config = dict(
    n_kv_head=7,
    d_mlp=768,
    norm_place='pre',
    positions='learned',
    qk_norm=False,
    bias='all',
    parallel_block=False,
    lr_mult_qkv=0.7,
    decay_fraction=0.777,
    steps=7348,
    dataset='wikipedia_en',
)
MLP neurons of a small language model. Each row is named by its layer, matrix (up: input weights; down: output weights) and neuron, and shows model dimensions 48-175. Each number is 500 + 25 x the weight over its row's rms, rounded and kept within 0 to 999. Numbers have three digits each.
After each neuron's rows, "fires before" lists the tokens most often just after its 100 highest values on Wikipedia text that the model never trained on.

L2.up730:496462480556533514492496504534443489511512487490520535512476521481524478508494476477518437523497486479505555499452517482504503492495457514506477500509545552508513490473471492498541475491461480473544542495503555519479477472476536523482508492474501532526460526511487493508498475473432499494529506509458510489473493521538463487511510477505490497500542510534525513494505534523512506500466
L2.down730:525508496511513529487529511484508462489470488536474463480443514471478491473481541549498505475483493550493531500480485517515473508521453514466457508472528505546483550464464469491507504483517474512522480501532508512508494505468525554468484496485500532492508492498490504514544556504556530509460461541476491515468508466484522508477481504481490470509528508470515523477488497558539478475479
fires before: " |", ";", "A", "D", "7", "U"

L2.up609:498510535428500483484494462489482480513467486493549508530498457489501488488497542509536518512510467542520495496499485526523511546468499487487511504553478459517475486526486552525505497486500479476493512520487525456470437496477507486538519489521501498514513532511495490489523478525450477504507514523537490526521514522471417507495537488504471502497501513500515519504430489542479513527549
L2.down609:448493498490513471498515491458536509509533533498527481483517513500550532443487467509506498469496476526525506564540540476556478504529499500508529515453479480511487459545470454507495514516481439510479478458504535506508510495529485512518476459477469505471492509487478505506487503491499515483499503484527490523545508540509505485480475520465498492545465521527514539516476501473531520518538
fires before: "f", "v", "gr", "0", "9", "du"

L2.up211:462472534533460501511527508464536541470485540494485479510474517513470480475487512491448495457503535497511478478499491544475512468480469466503478501491474483552465503493528486529508525455530514564482480476478499466563492504514530520471470491526493510535510543486481506504443515522482510525482511529467524488490508480473488508513511509528512504533486472531511480512512478560456533511466
L2.down211:523491479541506534489582497472495509516508472514515472478513524528481491513483472469504517543520509472472513503507491500477480478490508489474539502460505488429507454516531548519500471487489489498483473461511537535512468537513513498515504504512504471499497486477500527534513506466468538498486534462480558497494506442527515453485510462556502498486483516526566499498501472526438526527485
fires before: "\n", "A", "B", "L"

L5.up342:476503506483452482463521530532502470472468503489480510542510518505473494501498518480506491478486529520460499496508555501495513507507491523573469497494488460537506466486468555526499505481479497511454546485519523507532535480485503518495502460511523477509505481474475493457478519502509506548507479479547523470466520510505509511492531481462503488493449506508522519519460474482461514484528
L5.down342:469522520489528576474521487472514498488495474512512527501534512511474517512506514507477554511513511533514504502522499489486473480458537475529490509490534464527523497522490531505489511463521536517522480486483473474487467494465500457518574507475474533486511503458465516530500497499494450504488531473526501516487492489487515499481462494508493531455500433524484514495485503510493462538492
fires before: " to", " by", " in", " the", " on", " for"

L2.up212:496483500519485547522479511484461492539483502522549480499503485544430500478514485460506501497506460509568516507519508436526478433525520518474502497489486540481478530496489478476511524520487512507499480513467529495489506505442527524475525502505466479503494501474521481473441506505465541526507463510498513519478527486511457503507499454487475493508463527476508550501537509575474505502532
L2.down212:523536467504557534511458455500507547494519463555501509536495485490476533500508515460490506496492437506438514547489489492476500477464561509496502518539459509477512489511535479505480475514473499515462483512493459507455518505483507475495496459458539495504457523496520535522548456495458486509529495475493514473502518509492509512521537506466489506523468487494490478475506487527492491506485
fires before: "-", "\n"

L13.up202:502509510504509496541491496457485480501527507510526557466548500520464480461462513504521457507514474492430543483499536492466491533485496479522466526521512522532515476481498476522496508523497494481517472519467497499429478488480543491506478518484484521503504508532519505462508491518480495526533506551482514489509521514447502507510503507499470471536492515516482524511591516497441539510515
L13.down202:501480515519503492482520510452506484531502450484489508550515482503468527495499444514514479486509522549487510460459492477511489489475454485496512477471485501533523503526479492518506504437460512523515518511504555519511491511502486495508529508496486502483499503502555537520560481499528476482511471500554452508454498491518513557510499488506490511475505514504500525497499502493514501502481
fires before: "er", "ers", "ail", "=="

L12.up735:496501518479510509515496478552490501506491530466536496499474500507496501532464555524461501488481536477519523486485485493505498491473504513516452524447517484497458478483503521511536501493488516494507473537537494491531441482490521543493513468482530458489522486455524509529487502548528507496460539527560517447453527442497511500505464480486490497496502544525485483485502493488508504495565
L12.down735:531491487504534493494478509515473475478487536483534516490488509491491511496520465475506460497525498517539471484503489457465509484535518505508494528494482532534515510481521479520533505518505500500512507546488501479511498529487538544521514498479509497507491475507529484500447521519529453507493468481515498492517519486478520480488536513453514519518530535535506512507498531488541497502490
fires before: "ed", "e", "ing", " with", "y", " to"

L11.up157:489484523485496496493549510467467526492513501461439532488536502494465503521500494522486481493541540471538500462504489489504494464510490502501513498454489493537530462525512530491501532488466485525506494508492532530484460507517516476514544455495537462481499507501500504519546489489525490473497550525504465531501522462503450511515510513517463457497493474556532501487468476506503515543502
L11.down157:493498500515520504490523450508498485531451481462529478519522495488483508500477522509446563536498514493527496495491482508512517457497466510485543526558503500493482455494484454522538461512521519494499450517493461501539511492459533513496526475522489487516479527487507513527526533531498473518507467461514511531487480525528521477518440498525538497479465495494472511541513494465499493488552
fires before: " |", "%", "8"

L2.up251:507484518538524511499479479459545495513482552542477532450469482502461483441491541494492533490484508477526514503505479489469480496491484503530527541491442508463474518501520487513523486516477471513531522508524486482552464525502490501515502504441475449513510505513471510483490488549545526514461471522525509492476522544506453467541524484522465498506522475495523467465529455511476535471480
L2.down251:509487501499502496515500493451494505495523506496510469461551503503516512460505467501495534481549488504473496499507482490484512480474517519497510509582478535466519506506515512530471468482513478520493508475505465490447470494513492478485476478529537523516520488464505511551509475456518538492492479467539518513449548519485511554555472493522508503458502467494532509504493551475496486508530
fires before: "\n", "-", "A", "==", "S"

L11.up371:468518494492479513505501521534502500489501546475481512485490516486482508491548492486484489492497511509522571470517478533563465519464518486513508477502516507555536495484499532495491492505492511525498495502525492538489481494476529551464485478571494438526483497526499487514482514487470490532491472481522457513496519459527526460522513519479508469476518495523472463536492506490476495541497
L11.down371:481523462526532539477514515567495536431500499485485501450476518546477486471564486496483509491496481475486556502478494498557521459539472483492503484495501502536479496491498502497519483472503502528519518518473496507481477501476519590499458442485518477507493497489523513544508507455484516515484478468543495522501490492489509515493500559520514500477500496513479529499501479517501493553486
fires before: "\n", " The", " It", " H", " On"

L2.up437:505523481522510487531495468495505498524470526556448464478484490504489498495521483491479505498481497495502486460519539535529532491508493503559471469554492484515499497489496564496513512497512476508506504494530441533501497529513470509450479522510449461477489502514510453515520501475497529493458450480531465517518495499521526525453518497519531466512458514507526527486484520485496537507480
L2.down437:495473464489527454520446460522479517506487477490525505450526512532477539494529502536489545556493514487462492515517471472561529477512505470523509459485487466505478544512431525515481487521499473546447540501493488491529479522437498519505474557449489456477512455484494528495507465466453549495515484462528515534551525497492502484477512528487508487497474490496485504501493514524509489498493
fires before: "\n", " The", " A", " It", " Th", " H"

L12.up675:499480502495486527522512465481497500551509483499483449532533508482511448526518431504492480479484493538485467489479525522497528461462536541542506550460475499529507490490525509520501534513499503495509492472465492569535509455548491517513518521525470513505498468514493519508524485510548515509503491520503447513528505461480504519496491538496499500530486491537472499498473490496512492516510
L12.down675:446555476476520525506517529497495495535469485529450508514521504494495508508505474449514492509538525516520544501488519547486499511493489503540473478473475497492513512480499514510515472507496536508532475489531506462481495542470488557469487485508478497539496511495523500515549490503493469498498492485469476466518505493499508495519482502533473554510483506485504528485477511478474555511531
fires before: "ment", "ing", "p", "t", "ed", "ts"

L2.up127:523463492529488509502487492518468500477497517551472543518464510493524536515471481518497507514491565472489500479510490492525496451500517461522539518482458519527483557515512501500527535502474489527527498487498503502493507501498527457508541545519457500499502486503494498524483502474462481502498523486488505543516552502463512523503530512491460486432463479542445517513511516508499513485515
L2.down127:518490512486473464509506490529500508495523492532486506497543471496538516523498509529479525504519490539514564490490528465468486455539526474507515499430456522493483492486518522513506492491491512480519444518446501533518533450489542492529500476512493461498501476481521466517542527500487484457494508503519449468478499497505453525517491489546502531532485494449501551492514482500515507498551
fires before: "ild", "il", "st", "m", "n"

L10.up470:530501509480470481509509467476529494548482486515512483481539471508561548547503529500484511430464493527511491477496495483501522562514481515538531523500491489495526482528482503519504483530537469495556510514511483521522542465498472496519542497519573509493493498490538486501465471519496547480519464518517474470490484461499476496454536509524459491524519511490531491531450491510496462496490
L10.down470:497479519522505502501562464456464537526514500503461481500522513544482477478482517517496473495534521483541503516469526541468521523504504462492499491495501528473530475520496477502514515486486496446540506504479495506473485498516510542543499472441493461489531512509460516536513505526473473493464507518526450472485497477511485490489534493476528514460492501469498502479448541509463514482547
fires before: "ation", "ed", "ing", "ction", "es"

L13.up444:459492516501431503443493497519516525519471504481483505479488454459480492528479579557480486516494481542467480475519509515519483489499533477497514509522560471497479500499502507501513499531536513481502505488467472472507493506502533523491518536476522519443510466464488470512493507517517506482545516512503522506524446532489528515523518489485469494482468512456531491487508517473510496501473
L13.down444:468394541496489496467542489529510512513510534509511494496516517492486525507505484556534510496483488504515470490460505478529481503486534480506490495529470495508485513481518512495515508541526486504560506469445532510513494573509496528539505513485487530516480480484483479527486560470510504464510487505494508509489528523517457484499491503485451505517473524516487471467479551525505491464508
fires before: " to", "ed", "ing"

L2.up671:520539508489526458518560493504521484534516457485503549492527511506519519493526513489479489487535552503494508481506514508485507523489485449540539526478545487479507447510483467534512471505487497469507490527500494524509530554484511512491538454503508511492491492486489497547480510538518507494514549508510503527496526484521490499449501509449489516454491513491472501487466452534501481515530
L2.down671:494501524494454525518530464489481497495514499522495488497531487521516487515498514470494504475518534547533541485476477498503493438482510451496495483486487474448455540492536538494490539515494481508485517570481467464546519536536476487440479507496539471519496455480511486490493474524450477532525522465506489496483504487543459490531516510531532518496501483511557509492492497496491479522525
fires before: "c", "k", "le", "ed", "ess", "ation"

L11.up601:513470480506508488494483472473500510522477515555509485509515508511488519481512523480521503476481472513479536517533514482503495504479521491520467511511498502506475485473514490477520515528545534499517499482513521494489486545518533537497524505509487475465524454487495494536512539530528476475461469520516526539495487508501520465469445513497508467513488534570495536483546554475513544542523
L11.down601:525496519481533467518496490495479514470517498508552458478507455529517497526511454480552453498520525460489469498482517530502537506539524505519546488522457500496477509491494512508486501495471485466458470518476500502491526486503496477485486487526481493486518493547498502466472469448493526441458498506534493506525488532509492513553507517492483528491522449506473499485431477501535495512513
fires before: "er", "ess", "is", "ers", "ie"

L2.up327:530481498508543526519498485481548480525480506494480457469498499488502496460478476490531505462471521509478503494498521527514467473453495521515516497515500493498511495519499498520500539549467486503507507470505432501472466480495450516539521517504544496494492511525535461478519508470495510471492456478501546490487494504504549509495554502482463486507485510514495508515508462523526464532477
L2.down327:567481518523470473525526480492512506464488510530464547507535487531460508476525486494481547495487531486544495527550474497514461434523482504521502469489508484456517478443495506531469524508500502476490515510522510488524495501481476507499523463469514466489501480526480549485488471466464513491556461495513535548470493541530493485494548507442502527483515489515495501475532487527508489514490
fires before: "\n", " -", "-", " "

L2.up548:487503504528526488549509469500486510483443490536457504511461496497486497519472469496467539463496452471517501498456496521525517479470530538496473449523507465548508491534493506516435485479497486556491546483537452514515471523556499543491482525515480496492525491537501494492506483497485510476455479493511462478485477488523547520511557501489500516463465519490509529504478520520514539492511
L2.down548:555456498461517500525469480495468516507482486501524490478520466533503540473484477522474547499559504489492514549527479496541510429504527499494509464497489515511492520495491499522490495476477508554486524482570503489512458527495520499481490517452508507544479494504524484480537469463470477501507454491569482493509515428522467505519491549460509523498471482522505497513519529473555523522478
fires before: "\n", " The", " He", " Th"

L8.up547:487494494509483490483506503586520489490497488462482492488450507462476499502490544511525492498510481519507507466467536471556531503513532457531450477460545498461479477500482492546517541468535486480499536481488476518562529490502509520505456532471532498504466506485501501508510506489510493511536495469510467476475486454508512509549509470470516464503483526496548463486518513481529536489490
L8.down547:524484490492493537444535510539501533486503495474493529496437521465466489481539502508483444446501500528518469513500532484540463542495478481506528512509524500515518458495521504549510549456504473477526542492480507510516497507507513527521455503498513498547473531448498523517524528514518484495470516485474542509452503480525498483526534444448474478452483505483503479491507554502476517489501
fires before: "ed", "s", "es"

L13.up3:477496471474543501530508473523511480487539499525515478495502509481447465501480471511489481467483536504498500484492507477474466521488528535498546518477524519489476552516518482454519539504464503476510495493451496486474477522503482538465516410453501469508517517511477475490439503563492503514486447508506463533470463475480550499509509489459500513506488457536508517504517498533500463482529
L13.down3:501496521527481456453509531475498516502478532495489506517519532506492497461509505500480523468533478466498525500509513526466526497489519502474503552502485490474521513481501479512522443490488515498498484493467534522479456552499482508509518526499521496473509479503528554547466490511446519535463535464473535498500518496493480477471496537476474541539500509536520526508489497530522471503501
fires before: "\n"

L8.up285:479493475520498544473515513505491499475523507485476568472483477471528466499534459510492501485454505477463551496504486473495469512488544452477498500490533515485510485510521507509502526441507471536531479511504466529506476473514487541516479493481515465519538473508468500515537529494517482444527541499515491472464499520508549513467553495509458506490470537484543485491504474499511541517469
L8.down285:479515538502487512458470519494563530497512521457506516494462530507497488544487540463444528511476494506477510448502542502489525496528539523522484527536498514459508501494534486522471510471487485471479524549468464539503531532468508516501519496528491506496510450487479507493503478546513494501525472507552509511522486542493487462511509523519497466521515492495479478467485461490516481476502
fires before: " |", "%", " (", " m"

L13.up198:510519452473455547543522514464525535517526494516521473499509513444451421525501477510473515517457479513508502465480560466489474505493522504517524476505473460510500492494503465513492503550539487489531501532499509483506476527498505542488472509501511510492482523497523517539556536521541494529488500470498504483532499528470500529524541506497530489500501501538516516492468509505496493521452
L13.down198:512523515487518521550485488462473493474545485506463503500526538481462469479439472491450479499485541502506541504508491531494497521508491486514489481498463506520466522532476570517530477505507514471489508516522545502533540512539556517490459501527504487495521454498523501511562498525496464505512497527528496527454523497518471510524533477509518528463480508491489491508491510499476498469532
fires before: "s", "ed", " of", "ing", "s,", "s."

L13.up266:480511519451451480514507452470523462484538495498487486496496477473535503513516545472508518478497522495493476491541512494518535498535480473510519493551506493518475488521527489524507455490535472491482540511456479482489486509544499467521502505492521558462505534531502467484504490487509495509514516484553484498485546500507509437535510509547512514494498509489466457545524496486511514474478
L13.down266:478516476473481458523482460479486485501465475520484469492473512470514458538523498485505500503505494464519501496456513537451495485512514486489544503472484538481473511503485515534485473508452483488477488549491531500475487504518506522472509489522516496524524481478510467521525539530526534527517536542481524539517528499487525492510450523505516477530483478470510542499494483529502458489526
fires before: "1", "0", "3", "9", "6", "4"

L2.up300:505479510510508528520484515459526509492485547514502513511487519487499463456498500504502506494485528499516518458514526498476457490505465464471483519488458520503478479488494500467518547490530539499500458512437488474514503520472486521466495486506503523500517528496503548509459556548495528505523506504501511495476537469469513472537535497499489483484490520480510514516545472537507558513513
L2.down300:467545506495532519496548506492471534493541496503502491551495509477477475492463506464509509504495474515452468471516525490457483464471520490482533524509486535489488478484522576502493536506498508512476492503492470514522466519490487508460500484529539481485556507452502532553482486511498524493486488521506499472443475497494493528537501526509499499522536487474515459517513522483447494511501
fires before: "\n", "A", "-", "B"

L11.up587:487471478483531517486493502445527476518504479512512494511475496496548530463495477450512503454512464496527474485474502533467527487504453543529481454535517522460507480488513540524521465529531510535511511501552490525476496472478541451495499483431524453534515497493537504491483512534506531501465503493530499526526554510524479526509528476475492502550479508511527465512511525465488513482470
L11.down587:510510498456484513475505486536498486497526507509510477499466451490484450484495428498485503494511536534528505508516465471513490500519508520527516494494480497479488498436495491499499494514495454424527526493488459525482461475549492486478526521475518509498472484468508480491486470486505512486494541499495506506442548522505506536551474514496545523503524500512535539511471518526513496520524
fires before: "|", "-", "\n", "ach"

L11.up478:507485455513488490506489503572494473454526497481493489475477539483496529553520493523508540550520532486496500474499516493527501544480483503484539495466468495485513514525518520490532442508512496499506521526468479531543476496471507501492505480424538535504476484503499501451509524503493510490511478501532492540495529456460520504474495477434506494485498523521461494479493477503538510505494
L11.down478:497519545526509511481518520538484532483500449477511529469547543503487520446521548503489527457501483510477512480541452485498486508510482471485483564504535540530506501477479486550518517446464472490490501468536530474441454483489497530489503514489494452483509526466514509521497497514497480523527498493486492492507489483528465447502483532508527481509512526488476508456484470498508510506556
fires before: "\n", " The", " In", " A", " Th"

L2.up338:553495533480485506460501498483481512542533504509434504542483516528502518498476484501507506484564490501455563474532498438528504478552502487497508480487479499528489488500493469477498520514469525518461507509492535477502480460508485515489519493477478510482502522474566504491483532443442510550474496477506495472487494521530522490509548474492479504493491482490486545479528488564487504474515
L2.down338:521510503494521504469501527491500466513489519496535503524514509530485553499515483491529497487517453464451536547495443544494523479512508525487524466557467501505538500494513454488494525519512503520470488568548504476502525507496514473582525508472517472482506523461505496463487498482499489489515523513495491511486558515542516512476509535476475480502475515444455463461501499506487531527490
fires before: "-", "\n", "="

L11.up721:511529489512430498514503529483477463496530529547506490496487506471509451480510490542492486513511482478493452508502490483491479488477486528550495464508461501533528457460507561537510499513511489507487529492436452516512501504519487507500471471505506467506490511508500508492533525501510510521481520488532519479507474530500514550513510514524472499492503498489547499528471503438559514450505
L11.down721:512515489488473511518533541507508513500489481537494509467483508482496455504498447552498528495492519549491485497521533485505526502488467533484510465506481538506491473464497552523489475460473502487499500463495485524500526494496537509487476510488496465494496470501483463503495513468518492493491507552536484485475477489503526505499506531505474499502492500499572498534450489484533542503536
fires before: ".", ",", " in", " to", " and"

L2.up687:501505460539511476547516463535498534526494495497500507503489486521522493469502538468517503492473544508487547438500514500500511496507488505503526561492501531520501526495506487494501490454490513490515488513499559533490507475477512474502519477508452499485497504491526521457499523538463466526504501530502524496453484491508506495504516519490458492511513514495486508505490541535512537496520
L2.down687:473507511494518489492480506456479535537522489525492475522457507550542510547512526499478552508461498521523542476501490517544544492506513525464465565522523496541535503481502542491475519487505534524512483462512519509481510503488509491510508489548472502458494493446487524458477495503499479497516468541505485521515468493471498502541470525483507533506482519485509472506497479479493489493501
fires before: "m", "st", "ill", "n", "e"

L10.up454:462527497517511487490495490508495492513450523452484486537488534528529443525511514508541487489503501524497476474492508496539532507538493553487472468533552496497545478519491527526544485476499524445482497526483479481543513541534495507524490503499460482481493522477505495491480474497505484469532464513470501506506501482524510516515543430493476485452499535535524505478480518509514482447465
L10.down454:503460471478438534501490477480520498528483480520467483528465490525525505506464488476498531512516525537508503521508486494484497500515547491438515499501522488510474471520547544517506493470489486509506523503517515492469484491511461527504506463507496496486502532524489518569486453517546459487471516506500495472504498450486485496516535516504544519489512509450504481485505489520470548499446
fires before: "ed", "s", "id", "es", "ing", "us"

L11.up452:477520562527491494515509494478482498532536526510495512487512486529534512499485509437518493525461431525502529510480492484487501527500550503531504536438502509476514497539490542489533493484508453430539481532492524500489483463432532556477530485489485512519513510498525476494513474479449562451505514512521480507484559493477451520526502464513505509498484497480523480511507530487484489501493
L11.down452:495491498471491494492516500529501510472530515539448503498515508511512521477521520537505455507507510506521482495498492439466528462488521521469489480524530466540479552512527522499475516514530500515516456535493520474494457510511492483516526486456529478462519530502500465467572507484444524467506548524471521488488554499508519531523472514488506498490487507499504530504504515459468493536475
fires before: "\n", "es", "ing", "od"

L10.up12:486502531483498447490526475466516481501462502530483544493474480491513521507441501484497486510496544497508485524518519494533494523482494502478514497514504490555543532471529487501458506480469496532520521506543477483508507487507463505479502527459487549515510550508504544469491520487525491498505466511571473527513524444516531495458463541515494433510482471514559506500502526492548521513496
L10.down12:496499493545469518473498508499504527514506477502509512462506537510484486481464513501502491529494493517524462485506417473510487469514488499476534480496523510480516494459508448506501494508527491533500509541527484537510557539529486496527493524524485478517469490474516530460538460473531505476513498541472512499516488492499492532457511500554516475502502513516510484490520544489523524461547
fires before: "==", "=", "===", "ed", "S", "|"

L11.up450:443511526464546541456516506506529530488515476527516493503480494517457493469496507476531470490471484518511510480436469520502522527510542477484513498470510496522493483508490510538508544512527491504468508504535457531479496456534501547467499491503535516498493506484499498517523435520497543515513529490484484515448500455488498487460492513475463507503491492490558496525490496522498522496504
L11.down450:429511542488532555484516539488489479494556506519509493458559511462463518489489478528539511509481501507463493504499506488481504521517465491482539483506510519515481468508487511505483524528510497523483517487509486522480477505506522547500496532487536511490508487462473496524480456507510481518504517520513486493487449512457460497487500475508476557495472494508527523483492536527534561502492
fires before: "ed", "ut", "ing", "ew", "es", "ous"

L9.up545:496487514501489454469510520528492509480547513517488527515455519511522498513521508486531473486460447483511537494485530494533496510522504488469485465499525505492504478464512509502515526477575468490478517499487500526527499489454486520491515501510523518530486453482477571527524497522502492509475478461523526544482490427502513543510529488494501486494516505559516477532516560486504491498427
L9.down545:539520484510489456472465494497512485477514518522533480451458501550501499463532527484497553496484489506468457488511492458484481490483509492488507496502520495506537476504473538535535493475496490510491501523517496488499478483513497524502502510539515491443501548532509516491523515461507483547487498520474526430494497556507475499515533457494488496476503482472571526499546516484470472461533
fires before: "ed", "es", "s", "ur"

L9.up176:495495492483475506507571517524492519528486491503509508475487535495507471527462511489530464507487532484472475510507497518502518495487501483463516504489509507506505506505536501546497495479501517486494531521533510472507510468512473479478500500461509474548470527506496480493509482477505456563514530499509465455484497512547489466507472494463520475471520523477467493473488566470518484514488
L9.down176:504518500489560506487505507503478511467511436489524490496474503519495505448484502484487505501500514505520535485502473470532487467495496529521479509494493523484498540509508473485474466551531465509500462506526478489539526478542474463535515501490475494527497497509471476519443485494534515535510529443505473510479543502463542471538469509475493522480549514528541506459518490501509531502546
fires before: "==", "===", "The", "In", "A"

L13.up579:457494442486504504467528495523512502498525495510482509496465499510522493495493473504502492480499515489516429487486498539518499518453481499550519514475532506532474506527498512485489469438498505451516497561482505491455504552533494516493513513510514515489506521494445471535510544486483528528496523522494445494511538487537480495537496475485474511510480566494481497530476502516509473538518
L13.down579:477470453485503486426495499527525520517518515467504489505490532512515492500508513512472491492464483470455472516479460519521511500479477495516528484510518482529498487514485501501508496488447496493507520674517496479502473548516481546461497494529484494468495536489504472497514507498503529463507490489517493502539486511461469542523483502510492490497484499484501520509478519497518512526489
fires before: "4", "5", "1", "7", "6", "9"

L2.up382:543485503512549531497495524504464478520491522462471479496487456504494498511494505501515506490507516477492529458505478487491476487479467501558526499473538514519526479503464498493543529484453511457509509530502517517550490478499523519520478505498509496537512531519504549545493481523522479488462528485492450491486510506494496507515481462489490492464578504528499517458506536564494509520464
L2.down382:573490497499514492453564504521555501536492488502505526493535508495513505454505494510498466533489527472522512516445516473502511472527469496509503476521533506517522509450457551472482516471493500514501502529529514494491505498486500539441519505470492464500507522479504472458483483443514514491500492466489457442456519496491523494511485497472494525511510504520493483507543488498520467529514
fires before: ";", " |", ",", "7", ":", "0"

L13.up461:465537513493477493505538489521502479497478548534438543529452467459433453480494482482510469532500492494484525484472537523498485472537534465513480485507537510491500517510512517491534477452527486467485472472501477535543512514536522526526500503527556513478539523442478511535520500482541498458463483489488480497519512500516513476519553482479499516482539532525504492502526505519535486425514
L13.down461:529512486497495576470505537516500555514539475493511475499506470494463528506516490494481515463515525491499535532504507451532495528495472452502524498500499519507501473516487508549503476490527538500508485521515467538480462536495454503489529516497484482474504471529523494514475540494507513458474517466520492527458571485504487470515486517473478516512506485491539484471497452528504525472489
fires before: "ed", "es", "ished", "s"

L8.up352:454519498494467498483529545516508522468505503512516495551503490496490504501517516487501534489493498490504544536492488502468501555537530539498474506520490510517448472489495548503534491464486493466493522524476506518500496545486518493481522449493501495497497479468501477521528486527521530496511543452519490486548480450538526511475469476503492526489485506509524490535488505496518485489483
L8.down352:511535515476503444500510499474494506488515527483495469503507534500486513502478457513541496516518520506495493531577515491526539540506538515486486496465488515500505536468500481513487445527437476476509490485542509478507531511447509535506529499483495520459468541510533509497482500515473512486522497531485478466446528490452500498513471520485502557474546489505481503480497484467513500501521
fires before: "ed", "ent", "ing", "ely"

L12.up320:536517524490443523521495532478475537520491491503457501502475447496521528482490530461541477493536484492479507512492515503511491486482521485547485522476502500525494515507493483518550520494466520487549488486465520498541418482515495524462498500483485490481518501529515514461464490527461475504476524553493494457483497523512496496512533484520488457495505452495515475478487460531491511526528
L12.down320:561512493510490509500506469518476526545547470488479516509538519474491520509503524524503526501504514542516470471487506492530488486493498516532530507450503502493473509549462524522477511502504457511544506525471456509461473499487481476489457540467512524494481469512516503496460486552440502515537528494516518437486489511520497497568478471487515460518444478469483513487500556522521513510494
fires before: "i", "oup", "ub", "ad", "in", "ation"

L11.up570:519499543517523501472500531524477506520511484507466487533519500468449493531541525480503491510521526473499517521480486500561487481546520517490533463508485511481478517503475484534485541507509522478484538482502533503512512517510483519519530474541519490518482450503475516527504557497496479503539500464523466433497503477456498454528494454488482499490507531536462498496486479459473520538486
L11.down570:491487505500542538480472548521487489499468511530482464480472478479479491487543500508499508507504478490494463492511510495559489534503524525542519525495495502508498526497525509510505486474488544532513504470489499449489466448457501537479518484466490476497499445493511495504479523472547481505563490484509489508528482484499474503473477497476520470486487459489526490509508499466518477527546
fires before: " the", " by", " in", " that", " to", " a"

L11.up133:512474506530511451505503493477475476541485473488524475481501517484517557492484538561557541487488511480536461474495535525462500501492454488541528480532505492445463499479467514519522455475515519474501509515505495460493509497498497511527501522523473517476480503533516497520539494523511484482507475502505535503490462498493491481497524491475477471493495500582515501519490484507506461498497
L11.down133:502534525464514454498528471486522523493524469473468497504552485491481503486558476498501547493509529491522515512511519523523521484519454496509480483478510493533498471488513543520483457505509500501478513498479493504521475481520548479516521467507488480455471544541535459519561544528466472468530530506452544517511539496495501482523516481463518482502439526523523462514463488488501517515512
fires before: "9", "8", "0", "1", "5", "3"

L2.up578:520477492497474488508503519496489526497464486516500468513498519492568509480476472493506479451486494530507489508518519478459485535494476498525483479467510450543476517535485470524498505527503501519521524512506493539507457537493505504518517520534516553474525565514496488476528530498489495508499499504519477456471459515517498480456556507484503531553556499491471494503498518493443475549514
L2.down578:546501490466498516502490474485499472511509501507476508508508412494462526512535497472513475499486538444499474496488527516510471484475543472512492507462553506493518542535487505506507468487509511488508458471479489497503498521486478573532490480523532480513497469522539524526477459515502489475486544457529457551535484528485509492476533501495490508482491487507493490486485540482561494511525
fires before: "oup", "ound", "on", "in", "and", "ad"

L5.up146:483511505462525486490500506516435476512492536530514482482463467495486485510517546539485489541487479522487504509520486509507534493475506520494469547512462506439481496505486518532522484463489468479496543502537521541501530496462476490464500473477499506505464531520478502496540516489488495461513447490512450496498536478513544527496535493514483522487505467473517470477500521475502541510513
L5.down146:541521511490537477498478534509488470535509451532506491499511516551513514440495489525491515485495488528477494475506456510497541501492478503511468496488514485497508496516519510486525491503484466512485512491536519532531461473550480511519505516485475514519463531489475541480546441476477497507518442478525491501500502482489495550469512503475487539493482540499490532482511519458516493543538
fires before: "\n", " The", " It", " He", " A", " H"